Part of a small language model's weights.
Size: width 256, 4 heads of 64, MLP 768 GeGLU, vocabulary 8192, 14.9M parameters.
Training: a variant of Adam for these matrices, 8169 steps.
MLP neurons of a small language model. Each row is named by its layer, matrix (gate and up: input weights) and neuron, and shows model dimensions 144-239. Each number is 128 + 32 x the weight over its row's rms, rounded and kept within 0 to 255. Numbers have three digits each. A neuron's up and down rows have the sign that makes its largest values positive.
A block is one neuron, or neurons of one layer that tend to fire together. After each block is what it responds to, as a language model described it from the Wikipedia text at the highest values.

L6.gate157:125116121109150111119153146136158122089117168141167072173055056184108121090136175075094127162099113165185128093117121146120116084069107178188104130093179093089120107093123122162096165149147087140166110092158168118103127068088061097107156135138121105136138096119251124141094117135126132137
L6.up157:079134160070130174102123108125116101109121100118084134084128096176121154141110128122124146121151093162103146118125074177155142147177144033058136117130162109182125103090122077097183128161092133174158136115144072122152117073095147150183142110091207106115101129132124143147119151087145132155
L6.gate254:121084230144170117120190113151151170165130122143133159158122102108115117138068084091098064090149140111074152097133162184139124130126131035167120136127140113161128192119111109141158147123069140066109177095100089141096120051134132142133144111129113119157137080053171122131128112121154117094
L6.up254:115119173148157150096187105158144200089124174138175157121151106125121102118105119100132108103151115131077137150094182068090091180135085202128089175126079100144141119083101145152147130146089120089080155106124098114072158065173129170108134159169131196158177130099150116129137144155129144183
L6.gate378:100083118126153064094133133193086111147108161122133142124110121104157168134135087076142128129232129124119136051106148182098100092148147123063085098132116182188151103102073123110104171170073158103126079105128086106183123101130157093116065113191096079135154094122121151177100112144157117160
L6.up378:139119173137129079132205134170073121123111106102120135143085138118119132145093155077116092057172105199136131152128118184123114124112176141082150151098155092095194118079123120100136147080099095115139089157126089106183096115095074159151163112166126074169124119133110101161143145145183129144
L6.gate442:091133061204157140108158156161150127104169087084161111088112077111169123107080086098114126150116094141136142120090129159152119210152104120085118135118139138113128141071142159113108091075113145160144182079090126109105117098086169204168139120118100116163167155113140168059092143201179135194
L6.up442:101106078118129088102128127090131143154114116072165126154133132123101096121074148165135103109176158130165073117132151100111134138149097131141109147118094117091160080089089127059148087102146132180174058109179121156121149106159126149060127133165123087151109128141152136145101162131129094143
L6.gate503:115072097109160087186145131136096153111099175097161139114100116105173144133097200129151082110127133116089196064092135162103151135152095143124141138109164130153126148126129076117158111154105122155185192097140134107120112109118172113135153106120184078139121047094101154149111115145188145150
L6.up503:148144167158168088222117162127126103176124177099126082078097106135183130119115169188132100147119140108103062124172140126072085111170067102108117078141157145088151100142126081115119113112055105088042190056119115124133123111107191147153150120171093170118166124048184138113177125100130109151
L6.gate535:098112130090133068029163143088107096099156140126191086153152070163096127081136158130087133107149065109110123110137166113103147138084148148170102138149125135070090113082112102107095133134124205130142166134129169155147068108131111099064123145086167114113149047096100138180119079102117104095
L6.up535:115140149146137158168159146125126137173135138071117215107096104133204081118114120089056111135149138093109130112060102169159171070084126074170141138117175134065135184168114164102126120047151143115088178126145111090111118134139109161172120110112058125195098132108094154154138116107144139175
L6.gate618:133136126119147149022133090120152134145128086115078125085142107137156166104134135158125174135148066132148088078103119172128137115108147133119032204129126177161146108073109150157128121100158164085089130131171132148167118165089151127080147086136140086167152110081147123104059153089191170151
L6.up618:138095141070160070030143117066152143169117105077111119107119155149169148088115116133134191130151146112097047129137130146145073133098169178108101159136096129092140080066154131170179151091145138116139077122125081107122134124113149078102121110184138111068120140155092101120133188122106185072
L6.gate727:194138133121122113138169076098144062143166050158064183119115105049118126103124119135138150160181112080136118108162115140135141063122131119107105140087090109078083153124157110072142140111123103105122115126140140074151068087099085167153135107167120119128159066132116073105085181065142181119
L6.up727:127124103115098139130111018075205152121065047175091126144148146128130143133138130167115137154201141111078136073155147096096153117122130062097110124111115100129085099149134102089142155096123141162159125106139177098167199064156098109113114085131077189107131089111105116098146153134136107144
Responds to: Word-initial fragment of split words. Opening subword piece of a longer word split into several tokens, mostly proper names after the or a table bar, such as Sou(sa), Ale(ppo), cor(ruption).

L6.gate127:087147161158177063115160129199129149098083134074170141141096120099110151103162126116129097131152088168152172140142108169136102142128111058112139093110145095155089104099122124112101102169088140130126108162163059074086140142110165080167150113178118097179130122176161136173082192109173140177
L6.up127:130115134170183125126137179162144089120084147119101150068063076082128134104094138087121083173079084114148107152104148141159060136054142131116160135139091085136057161110162202116107177126065125126122135157102117136095110078143130071138086102178139130159123142104119109088106138142096125193
L6.gate291:153115093132112097175082096120156176114124101146082096192204131149152121107140095091134142128160166121155138120170137179148150126114132120106130171134138099132146142122130169122178127074156133111133121179124151206134106171150111133111128123145076101120116136145109095154079070156151156157
L6.up291:171135091177142129157125155116153103143100104142084116153107145085094118142166107122086205158099105099054133104172160170129153076129152139072161149136113097088115067115255148128195137093168157169125132099106158115112178122136194143159127110167144174143093172122123120120121115143170050175
L6.gate317:104133164108091105154113099103061096070101118134157125103119075153133181162080112155124147135137131116116069133154103165159179120093118130172122160053124135155103097116169028094155045167098109154142163105128173139133100103115093136158109090111140176143108115138103128108093200103161149214
L6.up317:123129152140159128125134155094061110096082183151145118094117123103139143140110129135159084172173051109111115113119161123076040113132109131090119121082124158118132057166108128153145148176094149136190110099050095138159131112163134147189155124134114117143170102120173148112103121150155059131
L6.gate349:147096124171197131117105122136145139123135195126086155145119080092081120072132198138129107091121101055169219148121130151168109130114086090098153123082078068129088118159110112153102131124180127089134105100149135183123098063119139126115138154167134127139085102152149143156094114155118176122
L6.up349:144156116107124157073191065127170114173046107105099051096147057120163076156122151098158115193087163060131136084101164096083142122196089128143122086083153191094110088145120168118114126140091167099151099120178091132110104112112129131142125153158059151080106081103101195153137100095172118117
L6.gate445:173136104146138105104170146159087197120123130127175173177131129135130162136149147131126088177164112105141194121066115125146149119159175098106089130104145137137106101124110154158063128074092162137117150160141105062143097056112120129159105142111123094197113135142118118159102090179197082140
L6.up445:133139162131167131111143134159111121155166109128138138094135082099100111142159151147122138121110110147084132101119085139073162131074203124084122110134081159127143141108113081124102125142125142155078145136115108129097106127163097185100170092131172129156109130156213122130105178126119162156
L6.gate461:145150083110086100160112142070116168093155134114095167147163175127054158097152069139079138075089102116105195095166105148132160200135104130164102121125130145145093134143176174145203159119144187172112095143123151102097166093152105134141123119164130151148108073076102128178080080125160126137
L6.up461:166134076092140191109138112152080166104114155136152119150087168109108085107111039094086138085069070118127236073106112163166114160095104155156143133100121111098126144105150171119161124145081116156149104146112136075071163134163122094142172123158169082140141096136119106150105117117142170105
L6.gate558:161145177114141116041124102147155120148116106134138123135123106110135098121056100164068184129142148096206126110130102140130060080142083148197087125133070155150122108108159131144113168153114121061134099116136164164155048113167137133125129173074141173149115145099123130160118122150116145136
L6.up558:100130137091156108085130134111084183093113106200153125185130090097132156180165124175113156092141077133156202130144095173092108180121120187124159126059113121141155146177176108115146072175086152110120153076156172198098117123106119141136104131089125136155144083155138190101074091102155086098
L6.gate572:161153085092116168147131105122128147171143135118108156111097087108111167100151169150096103113147083088145175108121133113165132114146113121117151095174097080137121092106126167160095098094057127113113088111142111150073070040072122121138131092125092140118140125156080172133096091063124097128
L6.up572:131134115127116123105183090154084098091112108139115114221175166077113147123119092130132134126074134094098097180134176140172089065172155133087113166129154114139135073152156124182158128080140134092089120137135098122115109161086098075154118124147128158091146121140152105066128157128171123093
Responds to: Word-initial fragments after articles. First word-piece of a word split into pieces, often after "the", "as", "a", "of", such as a(uction), Cha(plin), Po(ker), p(ioneer).

L12.gate298:120125135147080129156105175069105119187128128122115133136070097129174144123109124151155117148096100093121185110137173065155133088150113140146072118149139101144084133154168133139110149159116168085107139126110145211118067091158044111148148151152144101121119052127155091139096114139157144180
L12.up298:062099116149156118180121130177137157045146117166108130111132168139156176079086091100086147123105080143131125059125159109145137160069113083120164120171106182133092146201135090080139088130132136112142098145075145142078105172130120087161067164130153099138106162165106143111170128103102124168
L12.gate689:099128094118105171162151101060048131111094141161131143138143116131173098151073105134100113126161064093103158092096137154139106108080093150114093099129124199163140114129127123112102127134122114113148156144166148156169088133147155071073159129148178094192090081156121153126069135182145152135
L12.up689:103167113134190165072134130108132085155145099135126174176078124201142119116123164093113122131144140128101191134115122177120089104085121148153135140118130128118093134077080113107076129115047087164179155132137127114174100104118166142153168131230128096156111148055110095139144158154110160156
Responds to: Compound word second halves. Two-letter consonant-vowel pieces (ro, po, lo, co) that start a compound's second half, e.g. rail-ro-ad, gun-po-wder, race-co-urse; sometimes empty table-cell pipes.

L3.gate386:173102100103116150075116138128137051119114099059121149111173120063104117164148125087128128170156135118122107161090120140125170117081085159129123206175075125124161113137122085172103131113089129155192173154130092162133120112069135146126129147139154045155096191112123103126088118140185134119
L3.up386:163084067126134133113150143118116091117100081080065127099172105112115077139174065127146161141132092093143153126088133114120181118143078198143160154116129100139111077142140104101107123099118168180168124095081100210093141084111145179179154109159134143174152158114158152076112124122170097144
L3.gate420:144138107099127153168106141106099106118128167147160146109146122144130126121127126121121171163148090122158109139189123117084143105145138181208182122143121158092125146116092122090161226174127111098100185122061149142113131000102110152133087103147104156119153127129108143148151096182143133091
L3.up420:113132133087141084049110146155157098166078031094111159104136103143110149112132105125231055135131170197133156132101066141168173144093114118068150128121130111184127094109130174170105148184078138120169122144145073114141116142126099124072158156127123074132112111159174161102086161137121152175
L3.gate470:104094130140091094102157135104129112160124151147094101118076091175131110105109145138114115139152113093158160118169114131138112111096125147177158107095104111102095160129174110117031167142120158167125164126134109192098100132114123152056151098158070152109158124097142142145130065117128088145
L3.up470:151118126078124122122086168095117102118141117080123148086200181075098130189140090108184133118132093116106151155080101122112163098124105100141154190159122180138135177101109156120117179128113150134175179216186142163179090129106075135108113110113110054156069149129108092132114125158159074167
L3.gate674:117110079138093145127142127141162102118053117167083094116099121145166029082121106163108135182117147083164089154116195058115037097136120134109148092083118161120075166133132138146130155092146141105085134103102136150125128105122119125144168124195101143119206091090135145150210130109083130118
L3.up674:105149161026124131125121114134201138082156129096113085161129167174096157132143106139156122124155101145107119189109098083144110107073141131189127126157118143097151106121092126169145169117142067055125135115129121089138119143141132146098120158142134129142127167112092105177153133082137155175
Responds to: Sentence-initial articles. Articles "The" or "A" opening a new sentence, paragraph, or title, as in "The film's", "The Last Narc", "A third candidate"; rarely a lowercase mid-sentence "a".

L3.gate90:151092089146078167132090129161084153114092093082083138145180117146063108101106084082083132088186121090140165079125142130120185117154113146118130097174162126128228163177173132133093143185116119090143100128145072081243146062105119099149125122162098129102121142129155100125113156153197095116
L3.up90:163160194067160091151172133087118141084142122140118086113130115091086151090147127112117071125117109079161119062150124159163126114192153118183105079057060141162092107112181125085156118131137119134107178136133095133156111156120161120120141122128164113161153130078124130097106140058196102131
L3.gate100:166137183122132191131102106154096118125110095107139173143121117092083172134109107088151104085152087158111189151104090153156183124141104077151098150153104119168155145125165117185126127126170119078091124207154145082105119091078131163144121165136151118181163100129191155137114134079175161169
L3.up100:181085154114133169075134121168123089106097114107115168134062127123079169211125122143139112095182139153142156173099116136137112081142068122050149160131094154094178176102161128240066128121137136099086120162104187117144141163115152148159161179103150145155185113118163102159116149097154134176
L3.gate205:102113135088176134088103123114102165202149129123100146127086096113130180149118110167176082073137167163155133105100140200219119072124108121162129138123124144147123172130112129138152147161124175115137128152181146146118161163091099151090137115112137169168124105154118174108099131175185161154
L3.up205:102072117075107155082140120129093162140145138128111155132105136183137117153160160239166100097108183130187127125107119105120135109129074177160147211135175190065133144116098160137137127133137165117079160175183102100135156165151111142117116093084171166164146104187135109116100111164161144154
L3.gate515:121123147071176151129157179151107142127101160114186122211078085107141139118105071113144082104149144131151153068116189122129109124155136115120121151117120075132143111079105167075111123118129124097068164117076095070161142091118122134106118085175152081093176141127112140143123141122133077123
L3.up515:128129141133162102163100113137143109129119081082146158105183045136103163182141159091200085074151139132066105130066101177112115139168124118172124108100148138176133143126135061164121095163098155206121163126150102133145141111061124144066114144104132181141061131146119123120128192137101057171
Responds to: Word-initial fragment tokens. Short word-opening pieces split off from a longer word, mostly capitalized name or title starts and prefixes, e.g. re(unite), Con(iferae), Re(ef), Sub(mission).

L12.gate374:143100090103133109154089152136113121167094106112159113119153189183167119072130151142133168152127102070111143191086091100131191100150091124143093101116096103097066091116146123109056128100139124097202129106136158164120124142078106132096117135133221117052150061153131148176106173115131159175
L12.up374:119132117043096128127108037188127099150146192111096146184089149145183080207108124121080115157169103095111168216140099135126159158171089100165137130169178170113091110153148159166152144140109125132137118154120120145132119142091149087144099128115111107099158106148139178149151120095153157112
L12.gate438:106051107167093136112088069157172169093167082106101164148134122084159164125129089138108105156122103109123116197165113136116146094137126044184144135110126149163087138118141115155079134083127147119158107138128099106098072136140133121122102138160131133106181105156098168145103114118143077110
L12.up438:117118125157116192154159085183114100134155164099176082184062091173163189146167138154062121161114114117126084109139110162125066100191137100091127116089145181141132137131129035134144074139131094148120120084152107123114156123070181099138123111128103112203144114148166154146088144072131136146
Responds to: Determiner opening event phrases. Articles and number words (a, the, two, one) opening a noun phrase after a verb or during/in in dated narrative, as in underwent a major redevelopment, signed a trilateral, during a movie shoot.